config.yaml
num_hidden_layers: 15
hidden_size: 256
num_attention_heads: 2
num_key_value_heads: 2
head_dim: 128
intermediate_size: 1024
vocab_size: 512
hidden_act: "gelu"
norm: "layernorm"
norm_place: "pre"
norm_eps: 1e-06
positions: "learned"
qk_norm: false
attn_scale: 0.0884
bias: "none"
tie_word_embeddings: true
parallel_block: false
init: "normal"
init_std_qkv: 0.0155
init_std_o: 0.0155
init_std_up: 0.0155
init_std_down: 0.0155
optimizer: "ademamix"
learning_rate: 0.000434
lr_mult_qkv: 0.7
beta1: 0.9
lr_head: 0.00428
max_grad_norm: 1.0
warmup_steps: 551
schedule: "wsd"
decay_fraction: 0.763
decay_shape: "linear"
final_lr_fraction: 0.0
batch_tokens: 65536
max_seq_len: 512
doc_mask: true
train_tokens: 548100000
max_steps: 8364
dataset: "wikipedia_en"
MLP neurons of a small language model. Each row is named by its layer, matrix (up: input weights; down: output weights) and neuron, and shows model dimensions 128-255. Each number is 128 + 24 x the weight over its row's rms, rounded and kept within 0 to 255. Numbers have three digits each.
Before each neuron's rows, "fires after" lists the tokens most often just before its 100 highest values on Wikipedia text that the model never trained on; "fires in" lists the words (lower case) most often at its 100 highest values on Wikipedia text that the model never trained on.

fires after: "h", "H", "R", "r"
fires in: "history", "had", "route", "records", "house"
L6.up921:125090150153104168147128091133170170129118134092166125086086116154148098117108103113141137113107163129132111147111115127127154120154128102088128118153105142136111088184118127121145117093120133161175127141111151088116117142138102149105088097158118143194135124106115157095120123182173120076146117104096146121117156174112138126139122137109129111116124105138136133092149134135186100131135
L6.down921:142154117127174121151156139138119143154117143139114142137111141092111160110129151142126121129104129143101125105084131114170112121076121098134142115098104078117132135110145114147113159145148158119105136153112135145128112103101163138089109166130122124150119103106147116140133156114114115141146117158114129152149151073134086169126085116137128106126119151152100131112141159131113147097136

fires after: "bu", "e ", "f", "e", "th", "v"
fires in: "but", "of", "with", "defeated", "than"
L10.up278:121121085174104107150136118132115132136170177145163127099171123146097108137111126143119103122135122131147097137142110118119093124126120116102132140141149174130125096140138099130101137111126108156112144155118123130082079108129126097103145159077107085139156137163143129160148160141124045167125186138076150116131133098117129134117108121105111158118087159152117141124150148142106142139157
L10.down278:120116116131141111144130176134124140156118120131155121127113145133129124128149151136095105159124145128076135121136107124154129130148136086081115122096106166139167134097124147148127139162107102140134112107114133132131143133139115115143117142125138178095109104148115133116112090167129092159057118133168123145143141153159108176096111109102099143138112166164117163127144136110076105102134

fires after: "| ", "; ", "."
fires in: "0", "1", "3", "4", "9", "5"
L7.up659:178095128132145122131109139124082087160096096113120111122177135109121167161146139137125148173087129145055131162131120121165145138154134087119084089152175143116124118122123129114113125136124135114162116129119130148110103156127151119133121123101119132127119122147142126155140162107099083142122055127169136146080135089108104150116129184124055120093119130118115123098096142134136091116139
L7.down659:122081137168167146163109116111120167152123142091113112129151138114120112159123158126123160155123150118098130115129116118098177153135152166146144122146105124126124129133117127132096110153140113117139167142166109074149114134131141137097154167126141121116132105114111116133126162157138126116169089131116132123115129114079156103146141072148152177123152165134077126122137102156113074084095

fires after: "H", "A", "d", "In ", "ur", "O"
fires in: "he", "at", "de", "during", "october", "des"
L7.up339:189108123124104127160105074119101136138100124118119105148167120121089127150153132142132147106107142140146121095152116103139137161115144128111151096146104162123153144124157127100155077100072104069139091140109108097141140160141165151092084131123091077155122140109178123103156128095171109118086155109131133122154156113111159133120123124104072116094160128107127155127119139143137143113164
L7.down339:156122092125153094140149160125134146105154182176105154150119104134112110130100144120108120133123103104134156121105121135161133096142116099134125123158149179158110139138108116116152112139165148126145128147145134138134118120165082140117129145156107164112153153107143113133150116139136084160117128083122165129152158106108077082077133135127153078159121114130147124128149123160132143135162

fires after: "wh", ", ", ") ", "that "
fires in: "which", "who", "year", "she", "when"
L2.up450:099144095087111132116136079163111127152189140099128112112100135160130096112132125103090123138112137101174170115146130145145165146131126104110131084135106146162158102156101124143117148115136131113153123115116100138120126131132120158115154141123090142163120126164172125063150103155153108086159103142171139117123107130124090137110138150123059154144122157115159120089114125125149125121119
L2.down450:123177134126115165131135103117126125093149149152119123105152089157130137124170119136131104133151108119161123136118123156126139081095137101104152126131143108138122117161161141116145119127090122150128118158105149133165089113114149151139091117120133108156135123145158120127131131120152124113049076101075117159115165131118121149134127130146135137067122105130112144145097115065113161168145

fires after: ". ", "\"", "O", "e ", "s ", "with "
fires in: "it", "i", "one", "after"
L11.up474:142092113145134091148128115089068110170125133160109140154134102149134103112136135106119130167135151117120114165157156122144136150133117121125115144085143163177150115131141123142190120132135111175160111130111110149145127132155143152107098127124129151129114116080108128143165147116120133121144105085107101097127104107096121116148163128111114138047073125075114142144149134146115122090161
L11.down474:116162129142147098107155111087105115088163167126115127099147133115110145116121135137138124175086150094152148120138126140108107102096163150137142087123100096102114138148128150110111123117138096131132136112119128135170115116148124103136112184127171164098102122121140174105126126120118127129135134126139098172155121143148129084142108141067154114151151137102139114142151133139148143162173

fires after: "n", "t", "N", "it"
fires in: "not", "little", "new", "entrez", "mitchell"
L7.up649:146097141143129158107110137136107140144098110088163124116127125124145143111140152155114119098149101140098106149101151143170131153149094117125093164097149154144115090151137127121125073052130155135128138112148152132143156127115140099120103129083132108168109161092100145125134111119119121091140144134127116151098146120153181113141132143145137082128141141145131112129132117107139141129156
L7.down649:122125173070078152157184134112127090109139132125118174114162114168108117151118096100110156117117135120107136111093092131134117133141141128154132123147107117137121165138093127146143148123082117151138115116124087084110139155122124124138128113156126120131125111102113133155117132064145151162142123127165171088119099091147133135152137132091134135074155116155151137132153152152116126130126

fires after: "b", "n", "m", "w", "the "
fires in: "between", "betulana", "network", "a", "metal"
L5.up863:143134089122131144150093110125105154144116144115140135174150098134144122187140142080163110143131173146149137104151171119123159131114132137126095139158103155125114059139160151126125083086090089137137126071086127130162110129142103152115127105129140140111098101078139120081152106107167102104155100131132125130121125110107150084144132140164091157133097113139147147153177141153115147099144
L5.down863:115105127119132186086123136161123156109144100105124097100084148131125106119137107140128068143138091130190161101140133088136135121099104109135164166117162114108162155133101186130131116097134141093152138162075115123133118109121103107136151134155093114108152120133132138127184110157117152145113132130119125157093094096124099132114115112092158201185140144104101113134121097113155158159131

fires after: "| ", "F", "1", "the "
fires in: "1", "4", "french", "9", "2", "5"
L11.up908:143102148128144131138111139150155141144161162121130109119156116148113114187105148064112113154113145107116104175152104122099136113120115126144106120146153121147079102136141133108143102086137114107137140097129147118117124124138144177099094135132122084172131098154172160163144121098156138077096105153124161066124125112149176102166123130099107115156130146091140120129141169153137121077135
L11.down908:161121140111142154090084083157114136102118074181167127144091143118174120101073114095119151126143143129158119112064141085165124089133110135114123120154125128136133138147122132134111118139103086155109161106152139164166153106137115067098170121132123127146129172134099125137132154100158133137132126103105142068156139134147155100133135135091095138127153120144118099133142112120130152157113

fires after: "wh", "be", "il"
fires in: "who", "when", "where", "been", "while"
L2.up397:127144169085113124132140138123149150082089129096139133146133123129122095144129132111120084134159144126163140135110139148168139146156131142103116170146075147113179103138119092143106116106133141152123122127093113129131128102110127140113134149139123136142103083130122141130183077143143126118128114116135110088123156137132179134089115135083120129139089170106175128075122160115084076160149
L2.down397:082144085096145133163108064101116166116106121129127106146114131114111126110168114105100115111172112123171164140129162156108150139112116122129083135124168107155125091132118115119135140097123110146134108126099152142165139135104092182145132163104119148122088122128118139129134169135159141107089103161115084123103101127111175105169147144113096135098108129113138166076139149121122133104143

fires after: "am", "or", "ed ", "in "
fires in: "born", "an", "named", "game", "in", "the"
L7.up287:101102104133078137121125080139139140108102090114172143179145132139102098137159109137120119141130119087097115129145151121129141145127098124123121147137151167095085140169158140132127122135111125142128155091112117138127119100090098126109107119126127119108130132094145100162159065129111114163134101156105114137139099120124095105124087146116141104109108157116141145112167181112137067100152
L7.down287:140109131137129148149138141142168127149130074103137125161112180154118160129106139140090137140142164148119157109155099117139162136117119129112102156132094139117089133108168086172097103157087143136156103160094120117101152133132087109173142121136104145067072108067149115123124123159124143128122100135115099123136133119131122152138134143108134101124177141121098141169154147107108128141157

fires after: "e ", "ter", "on", "ow", "con", "m"
fires in: "of", "international", "former", "upload", "construction", "owned"
L6.up716:124111109189099111149126157149136118133153122117143115137136155100120100186133142115104143159158142131105120108138146137159167142148090129137092160164140137160154109139145111083129131109098146131121181109121129108093119116106157107104109119106161120112159137127128153153139121136126094100099115113156136075134118136113136102127140138103133136099125115088166137079104138137116122099120
L6.down716:131141135128107168101153151105120109119156135124138130125090120144089169141140130102090110136126140084133088098137073128153110136075123091156138125143164135165124153116125158144088130124148110154136135112110119144148136127122127128113126125170155116181170139164125146082181134130170129151111194138107135158146086120118123098140142121113101155125142139117113147099144118091152101142123

fires after: "or", "as", "er", "ou", "w", "th"
fires in: "north", "northern", "east", "south", "world"
L6.up2:083150093140132076112109136142118160131160105125115138145159122115100089138114153117099128160123109159123064120167136138113195114089121138119109159132096155121136166114150146106086135108123125135133144108114084147104129124108164099111121161138139100120139136109125148089146106134147108104098091120138132090147115114119149094091148107086105137118099156128170139079147151080147144124128
L6.down2:098115137117120138091122104137189121180135092111143122119128141139124109156136183102153174105141139149127108102141160102101124131110121137081143149105117141086145130139131129158110149154125133120159154116116139112148130067104118130197108137185176164134122127152134125134117134134091113155158173130100154161172045119179135107126115088087141108156138128115154107118157108104109094142131

fires after: "ap", "p", "is ", "as ", ", "
fires in: "an", "japanese", "approximately", "appointed"
L7.up906:081100139122164135120147093099149127138122109098119104138096106139130134110114130125116138158076123135124158187122104111163146134153121088096080129130112139122143113177181118080104130114087151122128156107116115168119141116115154150134117111121157118104096130124117104126176073130127144115091137107130157153105121151104147132110145153143134126142143122133148119137125168136186135125133
L7.down906:161183155138146126157081129152088096148119127081109101110155133160132151148140129127119175106121124137111181089094076104148135076129101096148163122116120151120107117097118143172127133144134127170111115163126137132125151139160125079133070131135113126115109122105144151150141100120140144164136153103089148122157146106154124142101129126146129083138125126154116132160085104113141145160141

fires after: "ir", "ain", "b", "th", "be", "it"
fires in: "first", "third", "be", "then", "been", "its"
L5.up659:115105123148146117125155120123115133044133142092135092146137132115130113162144076165132094143121117107087161153142167133172140162143125105135122079156138146145172117143117145127114110121106152114145105130102191150129141148120159126128088163144110091111137144138121135130145129150135164089137113075095153162171116120128138116129097161115107077103109153109150137126131114071118107125100
L5.down659:110180112158124126140127123151103112099131124074070108094125103161137148176110187102127090129115172113151148117165130135104123131147161096108132127139137138136080140141124122116095125116103171171115155146145169170139117092094121135131118143142138131138186183092131143143126127167097135158128121151117154138121136099136092152117135125103146150085132103136138112118126138116133116102084

fires after: "ar", "H", "h", "the"
fires in: "history", "career", "their", "historical", "historian", "his"
L6.up725:119116124133146157131116119121108142116139139097154161113113161131083118142115178161113142171126121095109134133115118144149173109131100135145105096124146143128072101153121142094120139099129149132110196141100128117114115123103100163112101149123147074108137148115133105145148128115154131095116118063092126140162116147148100075135137120156134063152108132152125112106142112116147124123123
L6.down725:169149152134130112120114205127146113119089115143112102118172125115140140134116146109120094093127135116144151118139141076148164126132135076112124133082091126120162124085129156130138142166139134138114114139095152174166147142097127158114162175120087132154119126114125172163143148086119116139127151117117111113141130143126119118120108151121126139131091117109126204116125124180143143126104

fires after: "v", "ev", "V", "th", "ap", "iv"
fires in: "version", "several", "everyone", "every", "served", "verizon"
L6.up289:080110075139132112100121064109167154109125147136201077128138153103100113136105149117106104108084123124097132138105144125106079148155166109102142129093164143119104117127123120124132142099091117163166183129119110141138132104119205169122112142109147106140104123146135163157142095159122102125172138107132120111100156163125177132105132124124103107154114142104125108110128155141084097141128
L6.down289:141078129164096134130134169140108132153084134122131133158143150100149114134092149096118123148086131112087173149105139124121133139140103092132132131128177101148114113109139114134169135113148133111143137159091164186140130111087120123120124092114113092092131114091104151121104139155110136102102144120101142129122112119133129184127129127126128122096122124136118119127130115129127089166141

fires after: "H", "bu", "h"
fires in: "he", "but", "have"
L7.up212:126158090129140148137142090087138133110143162138129140156091120116092102147142149125140117137114170101122116165104129125100134142120144142118138139152137157158141135135128127124126120121113088125163114113116116126094099105086120178114123134115107110111113139149135121124129141192180094111075171094135110107146126087123115146162134114131151108119118101171126182156176129113148168161125
L7.down212:163158160152143129103134134150120128125138114102155151126147146101115135154107129122098140133143138099148125104043118149124118132133139103111115127153145144131113145124113139107141135123123131152121122115128131111122122147167119124103151126119117119132136152132120135128154108141128132103071105124132175149117131100098123124145151126128136139159123130156124164122078178137132151140131

fires after: "c", "C", "u"
fires in: "country", "county", "career", "council", "guitar", "city"
L6.up64:138158120139130138131111159145100132110110106153153127118126131153105145114125118104125191169145164117095103119131142172189137118149090100138103115177117137124104136110134126081124176104116169090156130140128109106108100124145144121088114163094127048118106133115143130110143131180127124142140139119134178125147116102132123093101117125174112118166119087151095120144156135119133137145161
L6.down64:124123135149136162181116116131148144140143152116137139121142147111093168147113141109137112120107125136157099168168144141136150139145143091133127167104151096107153074080137119137107113117107125104095077170146139137123081109162087181120154134102145123116158132143142136123122141122173107171175126132102116170115113150122129148142107138088104152092147118127093148085123054107122138110155

fires after: ", ", "h", "H", "r"
fires in: "but", "however", "while", "where", "when", "hungarian"
L7.up567:079131127163152118128108121155142118108123153094108110151135154152157079110144154162161120153105157142159131129144170126161107131135153146102134117157152157118088163120145108093134166128126114148151119105084161112138118132081105134123107085090106139092107142130104146119146093165160154123108096118123107118142136100134108129129094095146124106099129151071093154130181137129153153109141
L7.down567:125142123083142126059110084115115143151101111086155132100167135134113119137122142091129103112116114129148112116157165098082157154145105145158122160108119128136134146147110144176111121111151138115136139119108073101128112131129093139183160098114157163107103130105100189070118110083168144132145170141117162129121116157091090145147105143101136185135132134150132129152110127153121110150124

fires after: "| ", "1"
fires in: "3", "4", "2", "6", "9"
L2.up847:112116143116167151123119128151139147113101127121141133119114124114122137124172102166095093130145197133128139128133148110159141157133145138148101132102125141113142085157132123116089095111122147182153143112112162155116124128087113144121123137094124141149149150108177122152176136133153067106104126120166143096099156118142142128089106134105139109144140140097130121153084126110093105144161
L2.down847:100097108098177175157152141153185123100149160103120107092145119121124148161099129159125124104141161113135139125131133151127068148148158109093120129125121131163112130154113145117119068115102129125112133108099141126152119120161136118206127095095109108167094110104102108151131158126133155048147119184155125131136145155126167146187074128133125115124108128102131127135094163096091166116098

fires after: "ex", "ed ", "ti", "s ", "re"
fires in: "that", "until", "these"
L7.up199:125171087145144121140085152120122133121106102112090112123138107113137102100114149141123148107109116153145132121131191113151126157141126132126120106144124145132119113129111114142117123121112115115119116135102105123148084140152141155135127148150122108120096067122108113107172113139151116167078180139153116146071113119146127142113180118115135126170146115093104122156101166153115161141180
L7.down199:096136104147119153126115157145100096162134123119135166092163155102133093131108127174097066097123139126117127156146147126135135143153119097142141179133151113207108161166142159098127124143136146131123160128085147131116129101114123147106159139132103124121116145115081127157110134137132165144102127145133152137149153162151098122145092131148138116122128194129143152128116126118113124125157

fires after: "wh", "be", "f", ", ", "av", "th"
fires in: "where", "been", "available", "which", "there"
L2.up494:124129143093122148137165107094132131142142133127128157091084143141069113144188124138107102144135137128145132119125141114148138115151144129126122188120083144151169125159112087141115176113113112159160124119112139164166124142133130138120113128099116128155166126133125117153140126139115109077170082136117127103103132152130139156100093128125080117106134165124142147096067154083091151118129
L2.down494:132126124133147140149111141113110135141100119151098093098087086143148134122153147151105112113118133125139174138086138115117156130135110128168110122162204101157133104097113184141107102148127148103126124165104157112102176139135108130174109111097142091138123098129138133145088100150124149098116115127086101156183076139102121075144127119085119100154113154120152132124123126133153118126121

fires after: "i", "e", "b", "di", "f"
fires in: "district", "george", "february", "destruction", "diocese", "refseq"
L5.up207:127139143126156139118142152129133115134108103171177169141144118109090095087114122169079156176099127097123149118163129120188170138127103106104098108117153140115117152165098106126170130128125123115123127122122092134152137123092095102111115155133092147172150104100148124138152112160142124131108135126108147134098112160103127099113107132097130111152133128130139117100168113172162070117143
L5.down207:132172112143112138154171135139154114113114172162100123137096137068134083117150121131123098066133162136131157140125107150094172144135129132169111130148141120143122155111114123086115102112125156118139063153134152134160143100119179079122095106140125108112147155131127178143121185161108159162136103128125090139151139114127080113133171142111143156142118149179134110110137136151077114131097

fires after: ", ", "and ", "that ", "t "
fires in: "the"
L7.up150:157176095124130112138124105116149132146110158142120156136093122096116135146143162139108121103092149112129085150106119137150075161168117165175126132153148150168085146124125144057126097126108151125136125101108116123116102106124111175146095162089090112136115126101112134105166147134154114126078181110120135124135127100107142124185155100156115134135087111124100152147140110078145166163124
L7.down150:147142119116130113125132124146124135121128158131134151141126121143126148130126129136118110111143136140142152119045126153162154135126140122123122144118136150168138112141138152112141122129110156130142102089124145130139101131140131126121092126119103118122130133131113138136136128123150129109099119130139118131117139107090148108152120122125157102146105133143142130145143145114120150138131

fires after: ". ", "\n\n", "\n", ", "
fires in: "the"
L2.up730:140130127121099130148132117127107123130128099129166136127140115117083099147114108135119122162111150109109123136132128118155169141112124133154098185148153146162111118168127128086125170108116109130147188126087092137109134119133129174128145174105093102130096143097128152108132110155159119128139126115124169093147108123110133146158153106129110115152076140073144172132159184140142126121156
L2.down730:130100188111136133124136132116108153138109130142106124138109140077095077171137159126145098126111133112122120122159160149147117133142108127161087122162129122147082105169142151109154172123127127119164157092083128102083113101132156132145131134157119099110139132101106146141150121147134107092106071097123157092104169106110154103129137142097103127154111139101085159158191163133099139136118

fires after: "c", "o", "iv", "oun", "ord", "ov"
fires in: "october", "university", "according", "following", "occurs", "country"
L5.up51:107116110160115115177102154125125140135132124129113097145126138056144117158154124127120128171130130116130111130127153175114144146152139119159129116121116149123117142107101113142162106089168124127139125113134115116114095079121148142084123107116140104165118137134118161132171134167144086166142118092099117159124133111126106126108161134120095136126138102090096153108096133128130121175161
L5.down51:127111166098112181170137098137104104125124122154165088120162151138138125121160070111105133135104172107117169127147134126114121127137108152152159126094143161081112163116112152107140131123124189126134091136132132105163151174123085112100118132159083155137136144134121129103115108127121127091115173147156092112144116136147137142165131124101110136155088127109087197124136133157131103104130

fires after: "g", "u", "G", "c"
fires in: "guitar", "game", "guitars", "guest", "gourdou", "guitarist"
L5.up572:140137084177130153136131156129116133163123169117140109118142122132118131104152115108120153159122170168097115117119138151127118127156161095106107121118117163142113086111132081119108157092098169134169102126118172119122140159134114100100102170094144107182108123105150139082129107110159089084138139108093193106141174119099148083146134138154130099159131135136127123156180123126099156145120
L5.down572:106110114124094160121127113127150143096152121096165145179164118144132120112135110152144124173122133136135115153130110152080147140123105143131140132146113135085098119092126124139158099125086134139118125128147141193119075096139124150142141152113093130157144147113113158122092122112086168169173119121114129134116115179111101116121112092125112111115139098136151052126157088149145139173179

fires after: "b", "be", "or", "us", "ep"
fires in: "be", "being", "more", "just"
L5.up1006:143144118128130126170131111099103170123117111135140141144131118124104119139140085131123128157063127091140144153089106118127102138118156125114140110096134140108135096123132138127136100112160114124156109151107132126119130095129136143144137099149100100128065110087174140103162086099151139146181140119071124173104179098121100141133150151111109073130105123127174129143111112165136101142143
L5.down1006:131087164128129171164158106164085110142115126098115136131149120087129125138129114161125128151153181136113157134126124108103116133105143113062137110115137106116147130110133120137124120162099143134173113119165130120058150109131097123115146114122150146116188107144139128128143133155100127129134181150138141133134136108161118087083123153153125133094146107138148102094127171139146139093141

fires after: "us", "J", "A", "ug", "af"
fires in: "august", "june", "after", "abu", "justice"
L5.up564:096142114159157137159119091133043133128135123170138171110150128130125103099129062129089140128083141117103107134122122127165102157124153093106112108120139147147117135148146122101107142096153087119128136139132129135124128128140132150115093121143139155167155114114118131109101121162101129098119126132165095126135138148139121119157168135120140120101148146160157147118151148139103135164139
L5.down564:146132141095101162117085121139161175157125114146136114132123113107101111094128116095144187142135165104107145143120123117136082172127124106142165133113157125108137132093132140134128118141137121134107116130070131093127105113116143153061114132150106133139151121106158158129165155103114092141123180108153112158136104098101162106162128154115091164163127157132070129147099133116141122071121

fires after: ", ", "wh"
fires in: "and", "which", "where", "while", "who", "what"
L2.up919:124152170102133083130084119138136153101179115154110124144203182125109084118079093084085130128101162102144130115164123153194135157071118136144126127106176137110087156168131172119174191118118113105136138113100101132133128131131117179107138142142131142119107151112147114086113092163153085112089085116144142099152156118117107130140105103153126135145129142070124162091145153126092112126125
L2.down919:150133154098114140085112076129150141136153113137128143119137148104095151121109125116156131152148124131048118146128149104168129120170131113109118118130142122157152140112084123107099089153101189175138137080119120148146097143136141139152120153130071129114132124152133128096120117128112107103090134099111129114111171143114116131102106110146099085100105173121128112095131077123121148144109

fires after: "c", "ti", "oun", "ov", "O", "ut"
fires in: "october", "until", "around", "over", "outstanding"
L5.up532:121151090140079168111091131116061134146137120104138119137128133117110116138121141105103121124125094113118149117144169161127137116123142083127122150135158166155140094179141116142180151116136108123169095099122129137165112105136106113068130129135135124147067107077125130128160137153125121109124152092154119155101151125133104111126154155103102135112170085125111152129116086121131106109149
L5.down532:139144144111080104118161123130125092127144170125062133111113132130129122130153106144122171098187157170172089112090111129138100108109140165115159135113106142111104110128126089129132125128115145128083113104156111135182142144146111162119173110107136156138117171162108126140131141104118092175117105127117151088126119114116141155119137106095153122106104107124115193149159138104138130105125

fires after: "at", "A", "H", "av", "di", "I"
fires in: "at", "he", "have", "it", "addition", "she"
L5.up271:131074154132136155172172119086132169115148121121109152111145126119083112127163179126150106127129183127114125163120112151116123132107140126115156086158107136172119102124155105110134087091163112125168142147103119129145122111100138128121134156110108124110079130094143186089105163141131105128137129130178129130145134097132151158125144136137096073121141145170143119125106116108120122164143
L5.down271:159121177111143113163102093156123139176136151085122150140171147102134149144143059133167119106125150081119142163171130113119098136115140097081129128105123122143135133093126191140135114119101112187154178117119135159084148158122146160115062126138131121091129141135130118121110143150118098130096124109123144134134116108124165111150130147126090092123131081161116106109097105143132136137135

fires after: "d", "D", "th", "b", "v", "f"
fires in: "during", "version", "through", "a", "further", "on"
L9.up129:134075116201110147125122104140098171130128140151161152114176126108128102148130106107100099096079171116129149124103138141125115103145125150084125170165112171135114120122088103116104126076085140162120096143137164153136106141134133146085133142138108080163150142118113085135167142110155104121163152104080133107130134115108137112137092145119112142126142136141142122118099129157108090138124
L9.down129:190145117152140140122111138137154118120144122119141097147131126155139147146149130104090142135131119169131106111090140122115135147090120137086151136126162125189157153122136144218134167117168144105116111117125124102077133125095119169130134139143111124092131138142128108157160139122116112116128151135185076161123091109121111114129116105136100130150112138073152105111138150067140143145135

fires after: ", ", "and ", "\n\n", "\n", ". "
fires in: "the"
L2.up606:114131095134157121132138144147113104132161128127112132141118131167133116166182132129109115137111153130167116129101141115157174148096105139133116130097145156188156115139154139065110139092082132123141135126093068132150147148140145176128131168110083126150089145105136135124147083144160106126106146109147115105122097112116121135143120130181110143144089110104145149091157171108148164123142
L2.down606:140139133121113129135136097111149161171141117116106131127107131094139113100142127110113117127113089116149131154107111111136146163120132137165130098184101124152153172160138127139153149180105104115133118118099176148127109130149122116114083121167135144154146129085097148134123123136140133108129140138139091121148138149095137124161176113093100123112097127098154160172111117117138114128104

fires after: ", ", "was ", "ed "
fires in: "a", "the", "his"
L7.up300:132171157165159121130146123103117160128126148132130145131103129104147134168140145122094126128068156100116103139098114137164129148176122147154102129170161157171135140146134160078111124133111131142191139125114152129106090128083109147145083144102089109122118132105124127116171123166165133097097147105114145125085136078096135096151136107155113147128100106106130169114152139076177116160102
L7.down300:138163137140139141129155125139115124121138139106125168137106127105124136157157134130123104124115126129148105175049149152129120128136088141110108121160136136175133146124157157124130138146123145169145112113120143114131106149125141146104087113113111126125138123126104171147142144157124136116092111118123133134139140125078139093141128138132146123145112114126145138122140131128154149117139

fires after: "r", "pr", "ati", "ec", "ac", "oc"
fires in: "democratic", "executive", "practices", "province", "april", "focus"
L6.up754:102119088144101130152110068105090152121131129127093141164171146112110074109141142141094111131095149047165161129146124132127124132112089111142152102105112135149109126114131125115136160109152111114157160151106121115081082112149091132129129109179133146143100137133144141155140123175122139129126113115110116120167122135111135160139148137086159153122123119139128126105136147132147155138090
L6.down754:145109119161156096122114117113097147105112145154082113153129148132148116100164132127109113134097130125143100195086160119153123100102104115134140121125149104125102094100132118145082132141152180156151133154164149145132136143129074141106114124148138124120096090123115115158117086119112154132124147163118127104156100108143137150088131124145163187129122158128123139103124095104117131123111

fires after: "os", "e", "om", "es", "o", "s"
fires in: "most", "these", "some", "see", "construction", "time"
L5.up554:134129088145140111105156126102084157098155141136117144144145135144122139138155115101143145114128096061142111155099120131132133145139084146131121159171124133189154130144136147071127081081156140112160107110131125123140108145167100160138150135123088154103171132125107128077126079105139083136111114119188127133120124098123152141128128113133119112151142172164137131166110095144156148112153
L5.down554:113135134117142127128125140100138094110128122150125093139115132131095078124132140183102113153130108144154136104163095142097193148111093104140154109103115164143127119197108107134071133145093105140142164115107129103130124133113107155097126086146160115136123133130110097140138176097128106116095121140131122129097152145088102112149170113081133122157134135175116102170112113110137108131150

fires after: "e", "that ", "o", "M"
fires in: "between", "both", "the"
L5.up347:139149096143150139146158125124136152087138130145149158154146134152083135167116103107118126134136105113135099106120143136144124135152090160123144138153098149153165119143128119108135102097098142128155129112118156137138087118168088173110128159113118140191125156153125165092104134110154124129126134139178120104150116131107183100139111127154143115123119135098093128094140142130160087143149
L5.down347:149174123137138098148174119109103113109125135135148130090122188136116119145129137142091115117098089130140073136143099115161123143068113141140095119131128109132144160172120108125094138124117140148133133125141120150108147101136114118155092135121118128101120133117139099148131159142151086137073118148125083114126128118128119100155167116141112126142144165131134151134156120132128159093137

fires after: "c", "the", "C", "o", "igh"
fires in: "they", "can", "according", "coordinates"
L7.up646:144110134124127171185150111124074110161131133129118112174111158143139092115153175089082140121121154125112171136120120099183115171124103058137146126136118137120100091114125131108133133130131156114140147141124106082119125115159128131121133148124151079128138155102117120116171071100120144135091128120084140153124149117112142121103144122135099121131129135127116132153133145143167215138137
L7.down646:139172130135153141129118143122147139137141078118160143124153104147132172131159134140135116111166113110166115080116118172101107152120157166136142173132179126137128141094117133154104078110138090089148148122128119148111115149159085119145073147150148131115110131158113110116110166129147112133111128172105098103152074148144140148121114112104140106129150104100111106107105134107106123109126